Part of a small language model's weights.
Size: 16 layers, width 512, 4 heads of 128, MLP 1344 GeGLU, vocabulary 16384, 67.7M parameters.
Architecture: RMSNorm before each block, learned and rotary positions, untied embeddings.
Training: 466M tokens, 7105 steps.
MLP neurons of a small language model. Each row is named by its layer, matrix (gate and up: input weights) and neuron, and shows model dimensions 341-468. Each number is 128 + 24 x the weight over its row's rms, rounded and kept within 0 to 255. Numbers have three digits each. A neuron's up and down rows have the sign that makes its largest values positive.
A block is one neuron, or neurons of one layer that tend to fire together. After each block is what it responds to, as a language model described it from the Wikipedia text at the highest values.

L7.gate258:119157112126121119150138126125112146124124114099137105155130144122100119130160164114094121154082176086141126103096111139150067100135144092109164100119127163106142163088114149136134052131104109154106123136119102101095171139141114122118154161093122184145123138149112130124125102122116126133136121116076164126123126136125097118136150141125126087129154098118149078125080156127098090142164
L7.up258:131138149133135133178108137156153160079133104133123151115108135128147110139086169173145125108125160096134132138168120154138136154118118139115105076091108161130119149135054121114091189135105114089072118165208117140167102063148126112156113104159145105131143131118135118128159141140138164101148107159145130135108097125137105136107113152115100124123129149087118133126120149130168156137171
Responds to: Ordinals and table pipes

L7.gate1228:148103120100127128138048164165149112096104151139114087180132130142120150116144139155116120105099137144131134170119123145138169131125102148141172145159092133171095146147152163096146099126112098157109107101138085110119078161122127132120154111124152142084132115081128128135136139147135139105131111148160097166146150144162098094136134160109148123149126118116097101147124154139114166130136
L7.up1228:138152102098116110103146137126096118121148164135146154112108101099124157143095131160101173142115132126095179091133164157096118110077149116106143097173109137126101144111115121139159132096091093144114098128163114115145148143110130177109130156123110111086117130156160139130111126126120164088083137137143162128126100134121118152153145116152099134083106147127144140118125170143091108132127
Responds to: Role and title nouns

L2.gate575:169114146111099096139160148194118103125138145125126170113141097127133142111174167145154151119122098147106159146154128132133136082130127151131119149094129122124147146107143136116165096099137140129126162137162149114141150121180134106129139142113128128147130130137119121126145126125124090140095170132192134102136094127105112148126119122140102096124142124125128130126144051099144109137117
L2.up575:122156163137176170148115146134078132092131127144072118140082110154200109123133110134088131119134120150135123134127123149109129156131151117114135118101142127147121098106171105117125126092108136164148149127125113162116112098088123147131107113093149116128179126123131149083089143121114130093132084122136148101124170113124093133166134134135147136168096121151076127166149084136133105124125
L2.gate613:143142125143153118127129135145117139108155086086103073127117149139127152111142128150125124150103115195160144137138127154086131157170122116148084126054100153116159129089122110140085128132117111113119134101088162143105145125141129146089096143094152105145110150142092128112116107142108138119099151105132107129143139107163153132125065137126095108141122120137137175130143092155104105114159
L2.up613:115136125155091143083113103132122137107096149069155100148094135097142078142132153149116108138108145172127125116114146116170122080130093138144140145136130129109136121114124066154120131149127168135116134167150154148138089119103131118126141126113127148113174166174128143120105123148105144119154104156134128127164107125120130115170103112092114150086153149132129140081141191130150091138149
L2.gate725:117127128132117168116133145160116110094128113152117144152134130099145171125135139146139112117130095107104151149186148165147116104122102122124160120127144107098105119121167138129172130149141131135091131117116129184106090110108133151168183096153171117111094119127098142103113140145097099127105143147134087129127111121110148140154118143077122159162152150117115104121146140153155154125120
L2.up725:094118130131141165148121145149104098096124142165114146151119141119142172116138120129153130145129126100096129132173148162147129102110135133129125084133102118103129113133161098135161132127158130152095147124107130163127083089093144152163158121135121146111110100147086134113100154132134110125108132158152095099134089122122113133155120131085116129140177158094128125098142131144140140111119
L2.gate734:160119091113132139141132164152135138091120137060132095144122155156098156120141112124141143116092133121097119130161113123123116117098100139143164132085154114149111075137093097125135166175122131130138146161117125167143152082161106110148136133115114148137146121092091129094092127120137095132086093092141137147128142126114160171156109164138118093139124116159163130142095127143153101124125
L2.up734:148135145075131145153128115161109114093128138113142127102142044124152141114124170139151102122152141095146131136104127124101141107104095086113146112125110158131085116134118116161142158113127119144071085147144041128115103123105102121149126123102143112132088136129121153104149105121132106115103101117113122146099165121119114091110147104084115140183166168114106124147124191137150127129106
L2.gate809:139092108105147110160070164120116151096127135137087099156160152119130102155144106118137104131114119114116099157128132126121169100090116120147162116114159113133091128118158116157150077140131134153138181138150147165101134120108134170111123158168150132137117187100133136119154117119187108124113142102150116124148095080147116131150110142113142094131119116151138157149160117151131153157128
L2.up809:096144159170128113148129130159143102117139163121101172147146118121165135119116101118152114147135134152120133126115072152165117140138145181125111125113140140121136118173120095145122090123134149114121103107153109130141140102094113131163168089124122152144127112119117152098081097140134119103139159159114130109106148129126139063118150128121150113158142142169134146116158123152122134140118
L2.gate1043:059128139114114120151162171168173132113119141109112151176179134081113119112126175203126119103110118115127095148139168137149152099108095110141118134132136142113125151089132125153138118110161147137113086097169140166123112136131135142163156145128133111109146159133133118110124136132129104192099113123129142164102112124136160114167137150131153140117182124115117108142129170123135085139101
L2.up1043:115114110120066165173129143109180116078150147170115098125127154109144150114139100099113135158167120143133095144134165149136155121073106087165116124135121161124137114161145102100116132098095142124120116111126119167130115122141164155095090121130100109129180117129168076069146105121127118142110125094170152140183127094188138139144124140108132147108151178122108148118108132128106107086123
L2.gate1051:137091136129112121136089162150131129119117140164106125146114127126170146142137140160108127126115161105119156157179164160154126113128134170117132118108117100110081102149162146122169116119126169172104108156099126173092087107083148163110189086157139154120151126142083158109133135143113104122132133125141121146144089107108120149156096134095142138163152149100121120126157134147152136140142
L2.up1051:131115121118148140136096158135089095122119110148123138132117124138195160133125132152131105115152121106089149131170139137144143126124132175114127120129096082082086092148153130139185103135127176148107130162105115155103100099096113167133144119151125166141118106150124141125137136147111113119140132157142102153138112120141140133136133128081133138179149161080101135116158113149137119115123
L2.gate1100:132148172108117142095159110139121158126149108125137113123162098132147131154140114142101118116116138160103131155101123140134163101108091149116131104119111125141155161173122135104108137129133133111118084126138138132150112121105138110133147172127150112116141153159134120170150118068105168141125120118149157115184102171139097127110125133084109118095130108130077133107120134165138107103103
L2.up1100:125090118103127144153129148158147141085120189142131116149154126130143161095175126127120125145141115171160124143157165149150120124135138075134119109114158150161130123115151130125117117128119144119098128126149094135168112099151115140130167134154152109085126123119131149125126133100124114092096098111144111116124100131097122139143071132143114109128154133089143141147118112112156090139139
Responds to: Rank and leadership words

L13.gate145:130116104150167148113168097127167077122145120148108156109123120107117154154141130166126148115084144137117120137156139131152126118114161120153140106108138117106154110142129115154152076127098103130093125154123113174119120157183114123075177149119105105127110132112105139130172089170136119135123144113156125088123106079130163118138096166116093091125153122129125129182129107098139109172123
L13.up145:132162179131112100097126147123114119102149172150137129131130104105175148139094124138131134104105126161115139117160142190137125103101134127149081144117178153132114100080141124183165125115147138135077133116130137143102151167146170128074163134111116154104150121143134101103124127111173139095119088103135111148194117112172127156117090139060108104122093163114082107109113147110100094166110
L13.gate157:145139122159145072136130079148148128165152106152122111161108162151161143116132154139031091092121168119120139157104159097146137131116119125114113127137104113167124112152139156140139111110118142147149094141168141153163103092149139152187130128144169101122164193088137136105199124115131097103136100103120118150124097128111118134187144154131137137150127144144105138159115143128125122147114
L13.up157:141141109103137140150133086128151156108117103168133121135156142132158135119145148131074170132115167096125068179144175115121138143117118114143167061128103156135144129110141124127145139127109170128118087128141112151130090146135148126175177129140129090107098117102109123101147136121106221094116106108128121136140116122085171123162109091131137148125124129125128147157136162112113071143098
L13.gate287:132150110137084083128153101117154132091102092167155161115128179127138153109138180145115184117118175124116163113118117148144064084112123123124100136163131099141153126134113172142049150141196162144133119115147122120142111098151130147151084133076147117151088093153143130149111156135149143130098130125121128126151112124110147159088099166129131142114132151116144126108109139167106123117106
L13.up287:162140142161114147120123125096086119103115105164107130100104089145150101099141106128093129156146174130120131103099118112162143126129104112169111109151131137139176135130134081109143133095105128077137115104143141152061082115126132120124127155105092117139107141125146121141140135117115179098116095124080153096129111125106125090155184111113108131172137197114121165131117123097137136119148
L13.gate335:154104096095153096146117107089080127151135101143098113121119101126136119111116112143112129141127161116097099161132131106111152149122150094146107116150113116122070114100136155196106110140119086118123148166126148143139088172139119129174138122127164138101134103118153136120110127151134144118109083119142138130150098125096111105105124096087129111062152150128121159128114114144132133158101
L13.up335:155124132148128142135080077117146118158137136175109127130119145113080166151156152078167110157120140092134183170091100162171112143103148112123134148109067103150158090136150128150137119129124129115119144132109117112122126113113130118134149113127165122138147139143152150162164115115098126127139111151166111120130132109112156131147100135147099138136166118114130147130072140124141117108083
L13.gate459:122144100119090121110163089115109134161126108110127100131157138130121152103097173142147123090097169102131132143119129153107096096108104123114129114126149114155138128138105138132134114106134163147207127086139088116147129132124141115169111145126151122130099082121133114108144118169123108110122090121101139137163105092132118119134091165124141136161118158098128136120132159097115156114110
L13.up459:130129105108141111114132104134104139131121160161158160146152129116130133166165141151120112131089110143091132108145117103114123106173156120115087076114063083115156158123177097122153113133161142155110157141100139104117135106136099126118137117148112089123095130164166168134142131150099174138136102071153129151106159077105134151136106127112152140125140110133134124125133158146158111116115
L13.gate852:173143132085157162154099130118122101142133115119091102116138127130113152123123136168106113108127136080178142121114138110128133141130127132132151153173149133185159122100118133109140100139175128132118111130148093164105151162115112122134138075109096098153122086096150101096097153158161117155091112134120128124130130122154116126122138124135097134123160131143133118104116135128139161124126
L13.up852:121115092111142129135131104133139149121172173145122122103123136120135146129176129106103148094137144079177115152146144128137142169108113117147136142133119086084130117132131130106119118136155126114134131075138108102125127126130109103139163151111113117116080124173089187104124129135081157151151142129104084130124105149107111106133143154091148169153123147136105131119113128167099131138131
L13.gate994:148124121128141121132161088122166100139084122109165085133159142130088128172126118126145124108150122145131166166159138128172169136090143139137117142164152165140098113099114108157114109150113151139106122107157144112185091115115108163125099081103121121162133087100140173088173099120082153151089128110093118113146131140121077131109121150116153145104104129121169130135166149140106147102165
L13.up994:106134111107150097133140185156125125120141132108114106089095132120122136090126102176107161132156117148131105135140129109149134101094124166130135103186130169146115111144119141139110123135134122123070112107104098154127116121063114151121137105107131183130145135103139093146097125154107127101086143117117100113124135131134104112107154166112184149084103129137109128160140124116109129122127
L13.gate1336:167135122151151120116139124098156120157112144173124099103175124128120143144126135154092128150103137141128091128127157122173144130109138118123088150134159201112103106104097131136126134123156132105134110150135168117098063130139142108148115098118098119093127075145154125110087139121107143102139100108130099132165084143102100134151084099115137119168130147160146178142101092129095124143111
L13.up1336:150106109109196074118177122104129161143119139122109133135151123106104129118174135101119145184121117132130116148107125109140117133151163139126116116120136127134137112150131162170136123080152133133123125164147108122103131079176119140086089131117106113073114109124133134182087093173133108120095080110115131153151097131118146149109135106155120133128168126133119139113105079108115139173147
Responds to: Biographical predicate start

L2.gate51:102097136115146135125122083117161127087098172149131123168120109126177163114148143110141129123078128155137087104108078110131131138129152144168090098124149119098134153132101097137102146128107140132125125136114130162139110102125102127157149128144140157143112156105158135127104143144066163123127125111125083111117160148127124135153147136123124133109106138148102150115110123120145138113140
L2.up51:102124109084160159163151145126145150187104163139141086116115154147133092110111133131127138146133152151096130133061103118145118155148143144131143179138139146124121129136133120141106159161084116111149176121097077104117131167094111146109114143144126177140110120146125092202117118154130149146150122145131131114160142135116162102166087075134130144135075146127107143178134123156113132140153
L2.gate161:141094106092152114092129136177140134111068109107171146134131107113134110114129109125125103087129136100137156095161078107161129107140112085157136097109139166129126098121115108137153120175163108119124149180147133150120086133136122146121140115141136091116155129130100156145079107142127147132127116145103085124134146113129092132163118097107141114113132142147112100134121138170106140107072
L2.up161:100105145132132053148069101154124117074122120141155137135111085121144153079160148130172135129151129094121112152117100137137152129116141143146087103163114148138134074162119132141154101136156113120163126124129127118133100093125077137169142145103131132138126134160135131150109106163158103073123134107188072085121123140122096141103118128131145118138114101145137148152198096153111124122142
L2.gate211:114149174114140126129125096170167152113105150157118150089127096125154102101089171139082105081149113112152165111135132087143105120123143128134143141089110128123134061086117105108141146150143127116113117167102132149140143159107106140159176123103127152106112135131135135116159146137101130110136123111133093178142115124143101121156121110108139149134148159115168092154165077148140165123111
L2.up211:178150179113152130141097089121120137109164129117141138089094106121129136090080068150124146149139155124171133111141154095145133136137105143101120104132136131155138103096085119104123145126145130112100112158091127163146136154095126136144110139096117137100108130122121125141144149122107146135167161091130093139149109147128117165151126153138141119099116157096169128128167081128127148094142
L2.gate259:146145147064102098147152115143100163102133128142091160115148118099121142098127129161111092125143101169165108095145145123107116111133125139118134136132153182119101168118115161120072143141165123138095137171144145114122067122149122131115171100104099117104112154113101125101143146135115123136152116104129123139175136107146124101114138142152113119119130132156114169135150126115141160131136
L2.up259:085178111137148086131119132177102127132154125139107106127117175125121121160142078072138142153124179094149174123120140155137110129144117085161107108130114154144140128092118114128102092131151177141134166159123102084139171134132138127086137123136130152097102099108121144116078146139126142147115132158094072117133072168129125111125095136159118098155143133126145116116122156108149113149149
L2.gate358:122102148150149092180059158100135104131143129116120133148099145113142136121109157110131097117116122142140100122147081084139127097158131126169101119135135146139130158103157129102114133151123125104119138125158134110135109152136135098130157088113149149105160111129114137154111115109093153118111114121145137160144149088141146145193126096134157178129126114130125108154132137162081095116150
L2.up358:090117098122133128150100159149117127131149193157096094136101153137105107100149101138101113169089094116172120140129134117116141105110146092109147092150153129110118125119122175147123190123127134110101095072123149103154122147141140102130119131141114134106152116141120116153093127106114122057134100122133049110113116142090089128142051144126139126112080111089130118144156131096158140129100
L2.gate633:145153160119160125110181149120097119089119106083137174111147140102160112091137127147155113129119168140089130118165141140135120125105172149149159110095122139118154084136137144088083135154122155121132100136138098147137132133171142158144139134086103077150164094121141140157157122149095147127107096126115130155127136173142129165143116157104108131134137137095138139157116133112198112076137
L2.up633:130133088112161076119099138139148133106145125116097180136145084123156152063113123117139119130147128130117120147156095136165137147130115127155101060111093180124100130142132183134097109096121110136096131114109134156102106163124150131103151131165140155122131120159143149147125160104140162106174117158122095100074134140168100106161154118127165086129093112117112122195136135117106156181147
L2.gate672:148180109125160160158091112161107135101091116116147109107186163122086091106165148144100127150137123084135122133145137127151111119127135122123106108077098102130068097162131078142121188129128150143116075096149154140123104151167112149158102150146168166151135092128138116122089111151104109123131114131072108145106126136138158131126149144160112113173114146102129126126162112105134118118104
L2.up672:163114137114145132126128137136130113120089111107125090120114140138123081129121125101077100123117148151156159101071125093124119123136142145138133145128103139118074141095129159135157111107141085128143144088119111131115107142125117099078157142106085120086134108121132101125159131128124109112106093143122107117110108158150109124133182115140137118132136104097066146136117108134137148137123
L2.gate967:163114062098155128103119149130173113101062108131049164141141151105125129111089220145076086122110123155122130136144123144159118171152126132162134087116083134116112124144133136127105142153145111156132147119129121165137106158125122137094149139090126106161144129146141086097119151103114105117179097111091066141142137131111139124137166140113136139144122155134126117146125138159131130107103
L2.up967:175132121163178107139121140123155152080117115133118144118100199118126088087133108143132128163124145153112140151124153194152144154154140140141135105088069159106131115128111137075106129141136125131137113113110097174142129153167144125084115141106119101165114108139127125090097158106118127110159074146070086119102121142151128126130185113094106146148133182128146159159125153154131145106154
Responds to: Complement-introducing function tokens

L2.gate329:108146120168160115139114147105068091102118127110184120127140119135106130103130101176133134111150177106092194135157099113114080148129128167142139131115139075122127143160162152119130127113129122136087131118141098121153127092104146170108076140132195117101093163168133107102176129124105100126086101120143094157119107133098141111106146166130079136150132126085133110150117146164126177122103
L2.up329:091107129160099104097149133103108150147144143067134140119131176130119134177143120131107122140116153112171125134120096132175145121124097122149131126103117164151099106116157081131127147168129155099109106147131181150167157126118162132155121127136166103104142140133118076180132101116119160133148117134140160092108133105135138160146104126150120141096150113114118156124181155148123156131159
L2.gate366:117138110104139102133110179140105138131121136064134089106123148137135133111076114144083122132137125107146144102123146075129130114120172163126113180146150112131098114160141160105082090161145109127120164116106103131092118071111125100159141108075140136122114117165094106099121173145091115134141107136096086155150120155129138111117116148119115135184108106111127155116085098132131097091159
L2.up366:083086129106084108166197126134168119161152190121097141088125131086126140163118126150160113103117142119178130115168104139148116112123113110160109114091089141152123119117110116129118135143106076137121142121154185103111114121129100120113177106114148118141127158143117128139108092081120223112094123106117149086103129080157099080173119110140125118134144115135147133081118154102115115116153
L2.gate372:121147143161141123121137136100093145140152192102136161085126133145152133127135085138121116109128133089100138108122127149113120117105153146134119163113184108150138149130166126146142101158131132127153099157137130099135132116124122141161096086163133138149099077113081134118114118108087151121130155127065122098079107134132164119110125128140096162133120096119175131154090121110127089104128
L2.up372:124110146104133081112111127168161174152130104116119133082145134120152140139123094143143142124132109125128150156101100148129155144156128121133108123151098136167142098153123118134118138149137118140095169144114102119139136124132141146108099135118128132127139128174130108114081095147109141129116126131132110141119143153125110171137145138097110096105141132062179155120133161138103116134136
L2.gate374:150129139115140148075106101164174101108137138147106170135124147131154131131098101164094120132148138177158138133129118113161118106111111127121092130110154124144096092124093134102149142131145119106099170132114144129089093133107120095122117097124121174137106155130146101119128168099054113151130111114145091128132145178150121098126115130149169103120112100118089115114148104099118100084139
L2.up374:098109110155087143137132111128170088182119178147116141092140158111141130130130158128154122130124142128113141083118137160145167157105165134123139144065110095127146104145120103166129102147144073147142092165126117081136130100099090106133140129120119109108154162121150131094124098104094096159128152145149130116134127095119141119126106126130124160158146172096114136083097127121147106125146
L2.gate477:138100154135155159144090091100129123155180078129115129135122148145127091140126075135121124095103140133135179077173110159172144094149139123116120121123129108132140118123126172115142096163137132106145148100128196130105139108110123094144132108075133108089163123128087127179100119121080119082138166137121097079131143093132130147129152125150151159148107087154105168111145177152131156109158
L2.up477:140121119080128149159133160152146133124116121158107130160115127127162130145109119155116089137124106155144138114154123107111150113112112103153114152123095150145073100076111127181093143112133098114102135123114134083104118139149125126108170106090114097137188175122139136114119145095085083110108116169090072145084129119126091141146119129142145121159098122135100153108148130143101123159120
L2.gate745:122105166133100108099157144176143102107109109127143089109100155111108134145099148134134129156129167126143150179118189123127156071136143142119152080080122117119117100115118123135116176133141132118117137120148095142122135131123144137110143136100180108118136083093127143100076063147136174095129110100125095139154120114110095150144133087081153138153121154128105101135131137135164096115136
L2.up745:137144148108118095134159088130154147099146133127110144089170107065081134145163094156085097122137111148148119125109140114145093121092122135081147119139122162190167140122146099098148127118110087121161142133143148103090118138138095169148125150130125138107126115152140118159130086119159163108123183122153145138168145174125103103115121139144152098106147091122142137097071137147106124163133
L2.gate976:151124141151126113101162119158085085098140071156120109100170160099168135141099123107099118147085135100169129130162162131120126089113120116122084101112142145106118148105088121150071090169151112121135124120140128127111114157123142130130158086092129122147138121122143156116157143119113157158143132132131094121119155087130142146104120113107156105133183119156120137149114119143114145152111
L2.up976:131148094164159134119120139148131111130097092069108084112097138136174133114164134116140105109100180132160123134121145083121124147109134161101134133155092126137118124097114124159075144110140136117127120145119147116081143143128159155178135100142153085139086093149127154143132142104111133157120125104105119148134123124077152113138121126138160120120203123155112149098140152126086131139159
L2.gate1147:127120139160160126086121121164112126140145138081136146107114107156115124137113096110162155124096131113175126111112111153142136141135069140140093132099106122087138133146081163148121114104118099195107167147130171102133160074156143084122161062094168131117130155148155179093120154096118120142107165130131122116135139105143100155111181126142093141129098139120095135113132078123131132142124
L2.up1147:123118140139157172170126103095138168110107115131104118119134151083140083203088143159139119122148180143154118126152109127102107083148140170093146161109099151118110181124153076117104138117150135109125111141131113152104116127117128156140151113098089140153098113138100093122105115138128151134139107131139126142107137103142152114133134112118122132156158121086137106139122127101137132074116
Responds to: Ordinal and positional modifiers

L13.gate84:145139095148109085141127176113124138059096147133118133124117091139142141129135144138119105128093146136097147087096157082134093105114145109117103108110122101117115122097120131139126125109100109137119166145105138110118153119137138147115112128134101142129125148105136067097125070095129147151166107129136139148154121124139142101175085089115137112128170192105100120135108152126116168096144
L13.up84:129129131116117171177148135131135138145116142155094120115089110166157110096134127126108145099182134148125123129102142090105174143130093159167123149123146093143120121115161133115135134116128143143148132140134135167117121095141101113148148120094173139143089084091104098137117164137119132101078097113095135114167131100139119138118132113180146114130127174152105156107207136132151167114133
L13.gate123:158133115105168130133132124115142143068102119113154134143125144138156146120100149112136115116128091178129135125110151117147144149144061134143112119123108143160128132128096133144115105129123141119121166088140111112127130152130093108121129100092125136119154122103175105119130121117090134146070118171128128159099097142152115081171096155142128105175086141137106150089136150125143128109099
L13.up123:175156114125140124111098115130112141099101109119119129140151091139115137123114120157079157133134110114126133108170146173127159122099077153087147120126111128109118142055090127128131122134133136153120160081127151086107141122105102094144130114129163140117109118111140109105186153065134141130104143163138103120121158112140095115097125165143096152136086158119154147117112149106123145118101
L13.gate387:139151127131176143137144152111124112160134064119100123130165135121130119120113170145088133103111078112132133153139148095076083135089136123100118141136162145116088119164148164094135149142096172164105104104149128121129143109094137147109128085125117131078153116118136117092153129101120116116108107093135114124124085100105151147121141116101113127082141141133135184141124109158150127134086
L13.up387:093131108130166177157107159120095106167143091121081140145161134144107144117113135148111138134118125136118105147064146126133124145114128159103106116118140107138140139134161147135132156102126154180131126104096145118119144096143166114141104123130124148133140159157116091102084169093152118153146086140146099115150127125110197130124123139139078103122098132118111141062140136093161131113103
L13.gate536:173183148118128147102131124179180096120150140147135134134176119102170140124060113132126140141127120139135102124123153147115068170127136101139132110114169134114111107115119108095144113118178095162198108128132126150100128159183115118135125115142105130089143102165138103106118141104143138125133086139106121125078121168151127123095118109152137137115136148156159138180141124115164117116086
L13.up536:121176134166105136122128127125183120146224160157111154180121154140177186109082079115104167190112118148128109119126130121118107118104167132127113086134142095113169164084113126122114151100108115171126129106135087121155122121185132152110109151151095143108144145111163157141098176121170122137083130139090144115113133117121104135096129116120137137121089142123113150150147108148107103098158
L13.gate549:194141115080121131110095086111149137087142155130129111106101145139132126165133146138118119147099148145160146120098084143116145132120095104136119138103087146133097165079107137118102121096102141138121149122122113156081119115145141112110139104117121147112143112122148131098154116074104110152119118157084115131142171156119106145128095141146146141092137098124119134129117167117158137147157
L13.up549:129116123139131147130074171124145103104118118123078116124123090142141127134117118136159161148127123128114152132134142110115128140121104141144126174077115149136120137114121108161107135144111127083152125115110129132132191098117105108194121101113108128073162102100104145124115119111152103114100142134094134153142148144168149151092155137137129126173134108128163137113114102135150181115088
L13.gate824:136114140148108121155121115171156154111156133110125132119119133137148121160147141135124120141112166166164173166120132132147149158130119116098184139094123103149082119090138137144123152082131137137113135154153088112139153142104132128127159100102136143129140088136113104111099124129153150102103129134088092097101175149105134133144121153159150122120148110075126141165097134113111085145131
L13.up824:143166096128165158136136123106098126121117146170104142073126097142168115154099128154131126143086115133151137114125139164128174118144143121128128142178186142084102135100146134122154123113113100073120135095138102103129144123144157116135138139098174099149085156129148113091111140125147170137115121114094142153137124106115141116116123106104130109156141088143192131157137133106114135119113
L13.gate921:134083120145107121128146105114102135101124157124099142100146101150157148144122130148120124085092146120175130101089128099134162144118101111174087147123101154122115125114081149097171167103115140072117111079114146142127104145168121124122142096111138111098160112099167103113167118129106150128140123164126103110125116103106109099154127157130137146116099154112090129083146126143105148126160
L13.up921:123058122119129138108099136163181112139147116125082133148123160127132102103142132146159078088106110113179121147146116087094113099120112127137136128103122152137102137176118161122165144139098168136101138119123133179112129186153076096130158105121101089078146122093114119101137149100134129115086125143129137122121124115101113125126087153131136113131117090136114131100127164130086137146133
L13.gate1164:159104160128095102136155146101177102115134155121062135094103132145155133111114164140135103114135119115138107090117102101166124127129099138126095157086159109114094154119126113155167126115140132107094171115144140157156117117156125121151130072093108125144110173111059139107155131124134115114135131151099108108130118097134136111133142135109150110165151115139113115096112163141125132151083
L13.up1164:105147146160122184108090145075114106104161131108103144175157149135095143135123158137118126118132164158092129131131145108182125098138136122145156127103136146120105150138121129149121134144107122135129120120143117166125120091088181177149160123155119136098135139117108117117148136166182093136138106163070135128170098155110158123149134117121119108086128106139092117149118122118135174157165
Responds to: Noun-phrase modifier slot